Part of a small language model's weights.
Size: MLP 640 squared ReLU, vocabulary 1163, 3.85M parameters.
Architecture: rotary positions, no biases in attention or MLP, untied embeddings, normalized queries and keys.
MLP neurons of a small language model. Each row is named by its layer, matrix (up: input weights) and neuron, and shows model dimensions 64-127. Each number is 128 + 32 x the weight over its row's rms, rounded and kept within 0 to 255.
A block is one neuron, or neurons of one layer that tend to fire together. Before each block is what it responds to, as a language model described it from the Wikipedia text at the highest values.

Sentence-start first token. First token of a new sentence right after a period, mostly It, A, In, He or a lone capital letter (S-he, H-is); also the "ot" in "both".
L5.up49 [125 152 135  92  70 149  80 127 113 126 126 142 154 106  88  80 140 104 125 175 129 140 103  98  90 173 185  76 111 173 206 115 140 147 129 109 157 101 118 103 133 111 132 194 174 133 111 144 100 127 152 173 158 122 119  73  95 176 106 202 198 145  85 168]
L5.up117 [ 89 170 134  77  60 162 106 132  72 156 102 103 101 129 141 119 146 143  92 114 105 101 137 147  99 150 165  99  93 142 139 111 144 151 136 124 125 181 126 134  75 126  87  93 144 160 128 128  98 176 172 164 120 123 135  73 112 142 166 129 187 189  90 197]
L5.up131 [118 131 140 112  97 135 111 105 142  59 174 161 174 155 128  60 175 128 114 168 151 124 154 113 103 122 221 122 140 112 171 145  83 158 159 107  76 169 122 123  59  97 177 164 156 125 135 149  95 107 141 137 134 183  80  56 113  68 166 114 160 132  61 183]
L5.up397 [105 120 121  38 120 164 172 171 110 151 137 110 159 156 110 126 134 155 110 150 141 100 110  98 120 145 118 120 155 119 205 109 172  75 162 105 113 122  82 131 124 123 161 123  61 144 136 155  87 157 116 140 119 130 133  63 142 127 136 137 137 152  99 209]
L5.up434 [168 126 167  49  94  80 148 117  41  99 110 144  93 147 152 114 111  48 119 161 171 124 151 177 131 132 139 102 156  78 144  92 117 108 162 105 145 145 132 120 120 150 160 153 160 140 136  78 107 206 121 131 147 185 124  88  81 177 165 111 175 194  64 147]
L5.up452 [112 194 147  85  71 130 163 103  86 117 168 143 139 140 128 145 196 121 128 118 108 155 123  53 114 125 150 115 143 113 187 116 103 203 189 111 157  88 116 131 127 133 148 140 164 153 142 157 142 131 161 179 144 129 124  71  53 127 118 128 148 206 108 147]
L5.up508 [132 107 108 100 106  88  74  77 107 138 145 144 151 182 129 152 135 130 159 141 104 159  79  25 104 113 166 126 117 144 188 111 149 117 150 121 127  94 135 150 104 176 100 146 147 105 123 131 126 153  96 132 101  81 134 115 119 129 171 158 154 109  90 193]
L5.up639 [108  98 132  83 111 125 115 109 106 134 189 139 119 121 151 111 196 126 117 114 128 126 108 108  83 113 152 113 121 131 122 164 155 146 173 126 132 124  75 144 107  93 122 156 144 137 138 142  90 144 124 155 139 168 132  82 121 122  88 124 141 212  74 180]

Sentence-opening date phrase end. The comma or final year digit closing an introductory time phrase in biographies and histories, like "In 2014," or "On 19 June 2023,".
L3.up445 [ 74  98 108 104 110 160 172 175 121  68 121 147 103 182 122 153 105 206 151 123  65 133 123 111 141 113 115 159  94 109 143  86 103 107 153 120 167 121 167 139 147 114 100 129 180  65 129  86 107  97 100  96 101 160 122 178 115 114 101 159  90 151 115 136]

Century digit in years. The second digit of a four-digit year right after its leading 1, often inside parentheses, e.g. 1|9|40, 1|8|60, 1|6|90.
L4.up79 [154 101 112  75 134 132 142 145 143  75 136 161 127 119  50  57  98  67 157  98 194 175 125 105  94 179 177 154 153 152 146 101 116 117 110  89 131 125 152 181 143 111 171  99 149 144 130 134 148  82 125 143 128 108 162  48 150 196 167 121 136 100 129 160]
L4.up95 [ 92  86 113 129  97 120 118  98 110 152 134 130 169 168 158 162 115 115 163 111 116 129 115  47 156 185 105 149 113 188  99 155 133 175 138 116 156  92 129 147 114 113 120 154  57 123 170 132  73 125  99 110  80 146 140  74 157  93 122 121 161 184  67 137]
L4.up102 [157 136 113 138  99 160  94 154 114 151  95 119 127 137 168 141 114  99 157 141 130 103  63  81 121 120 103 185 124 144 168  81  85 121  92  73  96 171 122 166 137 169 156 130 171  96 103 130  92 107 147  81 121 178 169  88 123 183 142 152 131 164  66 109]
L4.up163 [106  88 128 146 120 146  99 182 149 140 157 155 138 157 167 173 129 130 207  84  79 171 113 120 132 120 169 160 111 164 132  99  87 149 167 117 102 127 134  98  86 122 186  89 122 126 127 130 178 129  81 107  84 127 183 132 155 126 142 176 150 180  87 161]
L4.up227 [ 99 116 142  99 121 152 133 163 203 107  92 160 163 149  76 103  98 189 126 135 160 190 133  98 109 128 170 121  31 109 115 159 121 162 113 102  91 109 129 113 122 114 141 178 161 109 110 111  79 187 195 150  65  92 116 112 131 129 167  86 104 163 102 153]
L4.up266 [152 131 110 188  90 108 164 135  97 175 153 156 105 196 124 131 160 194 128 105 115 128 156  78 123 123 134  93 159 162 116 182  97 156 114 139  86 133  96 149 120  91 170  98 126 132 158 134 151 146  90 150 109 132 154 135 144 135 112 147 140 209 166 124]
L4.up591 [131 127 102 148 150  65  41 131 150 178 103 190 116 185 157 134 126 147 135 104 145 167 118  69 115 105 164 149 112 115 137 114  98 134 121 146 163  75 141 136 102  99 129  90 138 118 124 111 161  99 108 108 126 146 132  76 124 143 150 107 128 196 109 139]
L4.up611 [139 126 136 153 109 105  97 149 116 139 110 173 178 145  92 149 157 148 149 100 122 158  98 102 106 126 145  88 119 171 142 100 131 114 157 101 105  94 101 112 102  98 141 101 130 126 138 136 182 111 103 147  79 144 207  80 120 134 110 146 156 195  83 162]

Mid-word "re"/"l" fragments. Word-internal continuation pieces, mainly "re" after a split-off start (The|re, G|re|at, And|re|a) or "l" after b (B|l|ues, estab|l|ished).
L3.up582 [101 158 114 156 135 164 133 100 102 116 157 141 129 104  66 197 116 114  84 181 107 106 142 125 148 109  92 146  57 143 176 107 129 115 144 125 110 136 114 172 149 130  58 154 123 167 139  75 125 123  99 155  58  89 139 126 152 118 111 101 148 169 145 173]

Mid-word pieces, year digits. Middle pieces inside words, mostly the third digit of four-digit years (19-9-2, 18-4-4) and word-internal fragments such as um, if, oc (umbra, Pacific, innocence).
L3.up386 [119 144 143 115 133 143 122 138 135 125  57 172 118 151 166 147 169 167 151 119 122 129 114 165 108 102 117 105  94 162 128 120 126 144 190 120 160 101 142 100 128 190 131  79 193 117 154 140 140 144 124 143 115 150 118  71  98 142  79 193 165 150 103 127]

Blank line paragraph break. Fires on the second newline of a blank line between Wikipedia paragraphs, tables or lists and the next section heading or paragraph, e.g. before ==Overview, ===1990s, or The success.
L3.up613 [128  91 165 147 116 112  71 131 169 173 100 120 139 142 128 149 138 127 141 158 113 174  68 108 165  93 134 147 118 101 172  96  58  81 180 106  79 107 111 137 119 155 100  86 124 111 128 150  94 157 153 119 121 164 153  67 119 134 135 102 103 203  74 134]

Clause-ending punctuation. Periods and commas closing a phrase or clause in narrative prose, often after names, abbreviations or dates, as in "St.", "(STI),", "In 1991,".
L5.up85 [153 127 173 169 117  86 104 129 148 120 128 141 170 153  76 112  90 165 138 110 130 111 167  96  58 101 141 172 100  61 169 144 131 175  91 143  97 168  70 188 138 101 112 127 148  44 123 128  91 175  88  94 150 145 200  66 172  87 172 133 106  84 123 141]
L5.up136 [ 97 140 108 144 136 140 131 159 131  60 175 161 120 124 150 133 120 171  99 116 100 103 168 138  67 152 114 192 116 121 112  77 146 147  91 166 166 157 107  85 176 170 137  89 145  16 181 141 127 111 138 100  59 142 107 152 122 140 152 140 154 107 163 133]
L5.up268 [145 119  81 122 130  94 153 132  73 163 147 131 133 154 115 132 114  96  85 118 101 117 157 104 145 169 158 148 132 155 135  80 146 124 148  96 163 110 126  95 114 141 170  68  65 101 121 145 108 108 124  92 169 135 123  77 113 138  86 122 182 120  80 119]
L5.up291 [105 122  94 161 122 149  72 104 116 115 126 115 104 161  98 115  98 154 125  72 172 153 155 152  81 173 182 159 123  80 166 158 150 143 102 164 161 157  99  74 115 115 188  22  81 119 197 148 163 177 156 153 145 157 157 115 127  80 107 156 117 140  96 106]
L5.up374 [162 165 156  74 168 101 138 123 165  95 124 156 161 161  99 102 116 147  94 141 124 124 151  81  82 110 131 125  96 138 126 129 129 148 131 160 126 134 103 158 170 173  56 109 118 101 188 118 134 109 101 142 124 124  99 160  35 133 127 104  68 119  87 151]
L5.up466 [162 112 158 140 143 151 128 137 114 124 168 129 117 110 145  72 106 140 146  90 140 137  70 108 138  76 138 173 147 104 189 125 115 143 119 173 125 161 114 133 144 136  98  79 196  87 115 122 164  92  65  10 148 138 151 137 171 122 206 150 114  81  97 103]
L5.up481 [ 95 190 133 124 162 134 154 159 112 177 119 121 155 198 114 110 197 172 112 124 100  99 146 124  93  86 103 113 124  88 151 101 100 137 124 126  91  74  97  83  94 110 149 108 172 123 124  82 107 110 128 102 140 173 148 130 117 125 103 179 112 102 159 117]
L5.up506 [112 148 111 134 144 130 110 151 149  77 150  88  79  70 161 163 132 167 115 146  96 119 126 109  92 169 178 148 134 166 130 111 116 141 129  96 168 145 143 177 137 148 107  53 126  94 185 121 124 182 146 181  81 136  80 153 144 161 104 178 140 123 116 145]

Mid-word continuation fragments. Second pieces of oddly split common words, above all the u in a|u|thority and a|u|thor, also be|en, the|re, how|e|ver, plus some clause-joining "and".
L4.up45 [144  87 164 138 109 113 103 144 134  61  69 145 153 149  75 121 156 161  70 112  95 146 132 113 127 129 176 117  96  80 151  92  79 145 151 130 113 134  85 122 164 139  90 100  73  85 137 109 115 160  69 109 136 118  86 131 145 189 118 108 148 161 112 167]
L4.up171 [128 117 164 146 105  73  90 144  75 137 112 147 161 189 122 175 143 170 121 179 135 138 140 119 146  64 156 142 124  90 116 121  72 152 156  94 101 154 123  70 106 126  91 123 135 146 159 102  67 164 116 150 136  62 105 159 113 127 152 169 163  86 134 162]
L4.up260 [119 139 140 143 105  59  91 166 130 148  50 155 160  97 105 140 109 127 107 118 134 164 116  40 103 126 101 104 108 159  91 124  97 156 135  78 146  94  84 141 136 201 117 174 111 138 130 114 150 128 150 116  84 158 131 120 131 119 151 182 141 187 129 168]
L4.up405 [ 89 104 141 112 132 137 130 119 143 143  68 129 102  61 104 134 148 189 112 102  94 135 194 114  93 102 161 128  99 161 103  87 121 123 108 122 161 148 174 163 128 156 112 127  84 110 162 105 129 117 160 152 122 132 171 100  71 125 190 112 143 162 166 172]
L4.up409 [155 111 150 102 141 154 120 152 125  67  93 118 125 165 109  58 155  92  95 120 132 132 145  95 112  86 154 128 145 156 120 119  70  79 106  83 114 145 139 103  98 169  90 145 187 147 137  76 120 177 140 202 113 153 125 145 135 112 128 104 127 126  71 187]
L4.up437 [146  88 135 103  97 156 120 166 148 115  85 128 128 135 148 117 126 169  92 122 154 125 140  97 117 124 143 127 133  92 154  79  80 180 173  70 143 107  75 135  69 176  78 152 156 136 132  72 133 154 144 124  92  97 174 114  76 118 134 134 137 121  89 132]
L4.up513 [ 90  97 185 145  88 183 119 133 105 160  98 115 113 138 107 134 167 121 113 128 126 108 109 130  95 122 166 104 157 128  68 114  35 152 124 121 180 129 174 117 157 122 108 110  93  65  89  91  74 173 120 138 112  73 195 170 107 188 162 140 176 139  78 151]
L4.up553 [100 129 149 166 120 134 109 113 173 139 147 140 118 194  54 171 151 161 107 130 120 133  90 111 140 157 136 115 128  73 169  82  41 162  90 135 113 125 137 142  94 178 129 156  80  82  90 126  57  96 142 113  84 164 142  53 115  92 131 191 114 192 113 101]

Early word-piece fragments. Second word pieces inside words split into fragments, mostly c after re (record, recording, recognition), also ic, or (forward), ly in Olympics.
L5.up14 [ 76 127 192 118  95 138 146 101 168  65 110 159 129 135 119 125 202 139 161 162  67 102  80 124 179 123  90 120 106 127 119 111 149  97 187 115  67 131 156  93 121  78 144 122 204 112  64  77 141 173  83 130 138 125  56 101 123  98 125 103 148 107 141 120]
L5.up126 [142 118 157 153 147 113 112 115 128  65 112 131 123 108 185 109  96 116 112 153 154 138 192  73 101 135 159 106 117 145 139 138  74 133 140 122  92 149 152 168  40 197 123 154 189  94 169 135 114 198 135 117 110 165 120 141 100 145 151 150 142 167 105 144]
L5.up237 [ 92 123 101 173  85 122 117 174 148 110 106 154  73 109 170  66  99 137 140 173 170 130 113 173 153 105  88 152 103 137 135  82 118  88 133 151 113 126 158 145 165 144 182 121 100 103 102 126  98 137 134 145 168 140 165 126 105  48  54  89 114 109 112 140]
L5.up379 [ 75  45 144  78  93  96  96  97 124 161 117 154 134 123 133 109 219 166 131 133 124 108 136  72 186  78 103 125 126 110 119 163 124 124 115 145 150 164 168 123 103 106 103 110 164 164 184 109  57 101 126 152 100 146 152  91 136 129  91 112 163 150 121 143]
L5.up451 [106  58 168  98 104 148 180 101 164  88 104 159 143 110  60 166  99 117 171 122 103 126  76  67 141  58 139  98  94 133  90 169 132 109 126 162  96 161 143 152 137 102 153 112 138 100 126 112 101 142  92 106 129 117 122  95  97 125 135 102 117  99 111 158]
L5.up468 [140 110 146 163 101 126 181 151 109  93 103 150 168 147 116  98 136 140 125 140 161  88 136 114 147  93 180  93 104 150 167  73 111 138 121 103  92 132 141  67 127 144 196 132 121 155  65 129 126 134 170 235 150 103 159 131 134 142 178 159 152 103 121 144]
L5.up507 [131 170 107 198  78 126 107 132 109 121  86 124  83 105 159 149 151 116 127 169 158 164 133  93 129 136 109 131 131 170 161  97 124  73 136 138 107 154 193 130 110 120 182 177 122 150 105 108 128 170  97 178  81 109 142 134  99 128 136 149 119 156 106 127]
L5.up517 [165  97 148 113 130 130 111 114 154  72 166 129 155 157 146 113 135 160  91 138 164 138 138  77 121  97 166  93 134 214 139 144 108 107 116 110  83 120 138 141 128 100 121 113 167 110 177 102 119 130  63 180  74 102 116 142 191 160 190 111 120 173 115 143]

Word-final suffix pieces. Final suffix pieces that finish a word split into several tokens, such as -ous in serious, -ican in American, -ing in accompanying, -or in Actor.
L3.up99 [149 118 146 147 117 119 109 167 203 152 148 117 119 163 132 164 128 153  63 142 110 119 154  68  90 124 104 166 105 133 107 175 136 135 107 103 156 132 153 154  86 110 142 100 134 156 117 141 104 176 130 145 110 142 171 180  83 143 145  85 103 117 117  91]

Mid-word subword fragments. Inner pieces of common words split into several tokens, such as politic-ian, ag-ain-st, K-ing-dom, also table pipes and heading markup.
L4.up69 [130  85 132 138 124 149 105 142 161  92  44 122  97 158 195 127  86 127  88 112  97 118  94  55 101 117 146  93 101 158  86 112 139 109 141 107 147 165 146 114 115 133 117 140 180 173 158 121 116 200 159 153 172 166 119 121 111 138 167 148 107 137 108 172]
L4.up121 [ 94 132 165 150 127 144 114 115 169 120  53 177 131 148 146 136 143 156 153 165  71  96  87  92 157 103 121 100 106 134 113 100  73 163 146 140 128 142 121 163  82 153  73 108 130 145 138  86  93 121 138 101 137 135 155 177 104 130 100 162 100  46 114 112]
L4.up186 [122 147 171 144  88  90 163 146 142 137 126 165 126 157 117 167 173 151 137 100 102  73 148  78 133 104 162 106 148 132  90 149 123 142 138 118 162 157  89  94 133  85 158 126 120 127 113 117  96 143 117 115 110  65 125 187 185 119 187 115 152 158  90 139]
L4.up276 [138 190 179 125 161  86 108 104 130  66 115 141 141 134 181  97 122 101 149 143 113 144 141 109 135  72 148 137 122 101  98 154 122 133 159 145  81  94 122 131 101 120 126 103 156 146 130 148 147 128 108 176 131 168 123 164  52 134 129 162 143 114 118 134]
L4.up357 [ 88 139 132  73 125 129 144 135 112 117 140 190 123  88  66 111 149 181 117 183 122 151 141  97 123  51 138  86  76 200 126 117 108 162 134 130 192 139 142 114 117 165 123 126 122 141 148 153  80 154 147 179 150  56 125 187 123 126 119 138 107 184  74 109]
L4.up551 [113 113 148 120 155 164  76 121 147 158 133 103 111 174 114 108 116  92  72 120 160 166  80  99 185 143 125 120 125 149 115 165  83 185 120 128  91 140 145 151  95  86 136 126 162 138 174 117 138 148 143 190 116 108 162 174 138 106 155  75  87  96 120 107]
L4.up575 [147 148 122  92  99 126 112 137 170 107 136  67 116 122 101  98 105 143 109 164 139 146  80  96 129 122 181 165  77 125 134 143 143 130 132 118 116 154 178  86 117 125 160 108 156 128 159 136 137 191 140 121 103 144 141 100 105 165 144 132 148  79 111 127]
L4.up584 [124 172 164 120 139 115  95 117 213  79 151 140 156  96  75 140 141 145 100 130 142  99 133 133 108 126 116 124 118 125  81  97  49 161 107 149 116 144 106 227  93 180 152 125 186 120 140 129 138 135 133 187 106 153 153 163 117 110 149 123 151 102 134 144]

Word-completing suffix pieces. Second word pieces that finish a predictable word, above all al in Personal headings, plus possessive s after an apostrophe, en in been, re in thereafter/therefore.
L5.up149 [153 132 180  76 148 164  74 118 120 173 134  95 104 132  70 165 138 136  97  79 134 103 139  80  80 131 160 158 100 108 123 128 130 152 132 101  70  90 124 121  75 176 179 119 172 177 145  97 113 102 169 150 164 126  97 135 130 195 190 137 148  84  90 177]
L5.up246 [102 137  55 123 129 134 125 158  89 130 156 121 133 158  95 133 120 177  70  77 159 121 200 116 103 129 103 164 119 103 111 179  55 177 150  68 102 103 124 133 128  81 134 139 122 174 161 116 140  90 164 207 126 113  54 156  72 104 141 145 110 157  71 131]
L5.up276 [143 142 136 127 107 145 115  51 172 178 158 131 155 163 133 147 117 133 142 130 134 148 168  84 125  90 155 144 122 124 149 126  91 193 194 103 192 144 138 130  98 193  82 122 169 129 188 172  53 137  98 157  86 107 144 155 112  96 104 140 172 190 138 172]
L5.up335 [112 124  47 142 118 161  78  63  96 165 130 154  90 145 140 133 127 126 110 109  85 141 119 150 162 191 196  92 101 151 174 115 112 223 168 140  67 193 132  74 121 163 115  75  46 136 154 135 154 131 174 149 138 104 116 134 126 182 130 196  82 181  92 140]
L5.up426 [102 115 142 125 113 117 141 194 117 114  84 112 161 151 179 203 145 147  66 101 136 112 123  89 112 131 153 114 120 137 103 114  88 179 124  81  82 106 144 142  85 166  59 142 148 124 136  66  89 104 110 150 119 108  93 170 140 118 166 123  81 131 123 107]
L5.up485 [118 155 118 110 148 199 175 135 173  91 115  78 146 117 127 163  96 121  74 103 119 130 104  74 135 108 128 130  74 157  90 109 110  96 172  83  89  69 126 125 125 202 106  57 209 112 161  65  98 129 203 132 119 158 115 191 142 156 149 108  82 155 149 164]
L5.up604 [138 157 141 123  79 148 103 133 119 215 106 149 142 143  90 104 162 119 106  87 165 133  75  41  73 145 125 122 102 159 123  69 133 133 119  76  95 159  89 171 127 109 161 145 161  98 121 145  79 160 172 130 115 125 194 122 122 148 142 109 136 102 111 157]
L5.up633 [159  74 144 123 111 121 115 110 184 134 100 126 111  79  49 144 136 132 126  79 121 109  72  79 137 124 194  77 137 121  99 136 118 156 141  58 100 162 173 180  65 197 114 162 115 127 114 108 126 149 133 106 149 120 140  99  76  90 123 134  76 139 106 143]

Mid-word continuation pieces. Second fragment of a word split after its first letter or syllable, such as the 9 in 1989 years, s in paragraph-opening As, and as in release.
L5.up25 [148  85  73 151 118  91  70 142 134 114 121 156 178 140 154 154 161 140 112  94 113 123 169  98 116  99 157 108 119 158 102 106  84 155 110 129  93 115 150 110 134 136 114 152 100 149 141 141 128 138  82 166 141 119 107  96 111 165  83 128 113 125  80 129]
L5.up73 [142  88  98 147 132 154  83 102 135 137 136 171 145 161 161 199 142 117 111  79 125 190 125 119 143 135 183 126  98 114 163  90  77 168 134 195 137 154  94 149 153 114 160  69  92  90 136 112 121 110 185 108 141  69 150 142 138 156 174 108  83 192  80 151]
L5.up125 [156 113  92 142 130 147 102 104 149 140 180 134 115 120  99 152 130 149 112  97 140 148  69  95 169  93 137 175 152 129 159  77 103 120 115  78  87 140 135  52  92 129 128  54 120 135 137  87 138 102 118 148 102 184 152 134  73 130 126 121 141 146  95 127]
L5.up339 [119 135 150 170 110  79 103 190 179  60 147 162 131 147 136 142  91 126 113 159 175 117  94 142 196 104 104  96 129  73 155 115 124 140 140  86 137 109 150  88 141 153 200 108 160 148 116  90 112 128 109 163  92 170 106 121  91 113  95 149 121 100  85  99]
L5.up348 [118 107 112 161 170 139 140 160 172 118 137 169 142 187 108 120  92 169  79 182 121 162 154 132 143  82 146  92  97 126 166 183 162  96 161  93 119  96  68  41  89 128 110 100 186 104 116  91 179 170 112  92 156 173 132  94 147 165  98 108 132 172  99 120]
L5.up375 [117  53 122 131 148 144 101 115 117 122 137 158 167 121 107  87 141 164  98 149 151 139 127 153 156 130 160 124 100 143 127  65 121 165 141 141 160 112 149  50  95 142 164 118 152  95 183  69 129 158 116 189 112  85 132 122 132  94  99 136 122 116 115  96]
L5.up414 [110 151 112 175 136 159 118 206 133 137 160 171 145 121 124  99 133 160 133 205 131 152  80 156 138 101 106 124 119 147 163 118 139 134 123  64 138 159 155  80 133 121 107 136 126 107 135 112  68 121 109 183  89 176 181 153  82  67 112  88 120 138 123 124]
L5.up609 [158 152 126 169 123 141 101 101 135 110 109  94 100 168 143 154  92 118  63  76 114 161 147 103 114 110 156 149 125 112 170 163  98 121 150  81  65 147  42  56 110 149  86 123  99 118 152 148 155 148 113 132 124 121 128 155 114 132 167 158 128 190  97  88]

Comma after fronted dates. Comma or closing parenthesis ending a fronted time phrase, mostly after a year as in In 1895, / In March 2026, / in the 1970s,.
L4.up13 [ 58 176 143 145 101 117 105 156 125 104 171 189 185 141 133 174 148 219 110 127  45 154 138 148 137  69 112 145  98 131 110 139  94 170 167  87 152 101 112 107 126 136  78 116  87 105 137 157  87 111 147  72 133 162 140 142 100 159 164 181 104 139  79 136]
L4.up65 [ 39 125 116 108 151 131 127 159 153 112  58 172 146 130 141 142 133 173 202 178 112 143 151 145  95  92 152 174 123 157 128 143  99 146 142 150 104 108 124 125 119 125 136  94 120  92 137 129 101  91 165 102 125  83 127 128  96 138  85 159 128 166  81 144]
L4.up73 [103 135  88  99 117 203 134 202 144 130  56 156 203 121 130 126 101 208 137 107 104 135 146  59  85 105 177 133  97  88 119  43 108 115 150 136 135 148 137 174 109 150 106  79 181 109 181 102 132 139 109  96 150 151 140 140 118  88 107 185 120  68  87 117]
L4.up222 [ 85  53 103 123 152 148 134 215 138 103 128 148 169 140 100 146 102 195 127 148 106  95 133 135  84 125 114 147 111 115 177 101 142 183 169  75  82 157 153 151  98 154  78  86 123  97 172  98 123 101 130 104 132 136 158 124 106 152 119 224 101 151  98 145]
L4.up373 [101 130 108 147 158 148 122 136 132 160 113 186 180 165 146 127  88 181 121 157  70 153 128 132  89  60 122 106 104  80 201 141 106 155 174 106 113  82  97 131 130 132  53  94 153  74 160 149 152  69 110 126 140 119 144 130  81 104 142  71 144 102 139 164]
L4.up403 [ 66 144  98  95 127 124 124 164 128  60 180 147 114 146 121 106 101 151 138 136  99 123 147 151 108 126 128 128  88 103 155 119 204 128  93 162 102 152 155 126 104 113 103  68 162 131 153 115 103 115 179 113 101 114 103 126 151 121 103 175 102 115 110 133]
L4.up568 [127 126 115  73 145 126  94 131  89  84  59 166 127 116  96 127  90 141 155 172 104 158 129 107  91  88 106 163 119 133 144 133 138 114 126  65 161 123  56 152 155 139  59  99 181  68 133 116 102  67 129  77 143 146 159 146  74 112 173 170  89 167  50  70]
L4.up604 [110 120  97 167 175 118 158 111 157  94 151 137 141 196  85 109  89 189 143 121 149 151 140  95  77  52 151 200  75 133 151 136 175 138 152 157 102 116 132 154  93 177 120 105 133 114 166 167 113 134 109 136 124 113 114  89 142 157 102 164  81 183 129 183]

Paragraph-break second newline. The second line break in a blank line ending a Wikipedia paragraph, just before a new paragraph or heading like ==Career==, The, or In.
L4.up1 [160  95 106 124  88 144  87 129  89 127  97 168 147 176 142 128 144 119 175 100  94 132  94 118 105 104 137 110 148  46 109 150  55 158 152  71 135 160  87 177 117 173 149 123 127  81 202 134 127 169 108  89 100 131 217  37 100 131 123 135 125  99  85 162]
L4.up52 [118 119 138 121 129 102 103  79  99 191 165 101 139 149 145  75 144  75 147  96  92 135 188 140 112 156  69  86 132 144 156 130 151 143 194  75 165 125 132  66 177 106 121 110  85 136 135 167  97 181  82 134 138 168 110 102 103 174 126 117 158 128  82 188]
L4.up130 [108 111  80 122 123 145 109  95 137  94 181 224 145 167 113 176 184 150 149 116 137 113  86 134 154 136 197 129 158 145 166 107  83 183 157 133 117 113 118 166 119 104 184 132 128 130 149 132  74 114 179 147  85 131  89 121 129 164 124 108  82 152 152 142]
L4.up212 [152  94 122 149 133 144  62  92 125  37 121 187 175 130  90 115  68 143 123 131  77 168 126 129 106 155 147 143 126 161 164  79 100 137 155  85  63 105  77 175 128 122 105  95 128 110 176 148 114 157 112  95 123 162 144 125 101 136 139 146 143 125  94 133]
L4.up334 [ 93 145 146 146  87 102  74 129 151 201 117 139 178 118 145 139 143 143 111 125 129 151  75 100 166 137 123 131 109  38 119  99  76 136 137 100  96  91 104 186 143 172 114  77 104  93 150 158 110 119 161 133 129 193 153  72 171 102 120 141 126 162  95 141]
L4.up439 [ 95 110 146 170  82 158 104 149 124 102 141 173 143 111 150  83 132 163 147 149 112 147 150 111 141 109 125 130  98 109 111  84 129 135 144 120  67  89 125 101 137 130 104 132 164 151 111 134  98 104 159 110 124 103 153 128 167 127  87 103 109 142 116 134]
L4.up498 [119  98 209 188 131 140  63 142 197 175  85 136 113 124  67 191 137 171  86 144 124 158  62 127 118 128 181 129 102 142 146  88 106 154 191  79  98 151  66 140 114 181 124  97  89 118 174 110 139 126 123  83 124 103 178 122 130 169 168 137 147 148 110 178]
L4.up534 [131  97  31 104 113 179  79 141  70 129 145 142 148 125 148 199 130 161 123 149 152 147  81 112 133 107 110 182 129 128 115 149  79 113 150  95 114 125  80 180 121 144 171 188  93  88 116 109 122 145 147 133 131 139 164  62 150 118 148  97 113 173  65 144]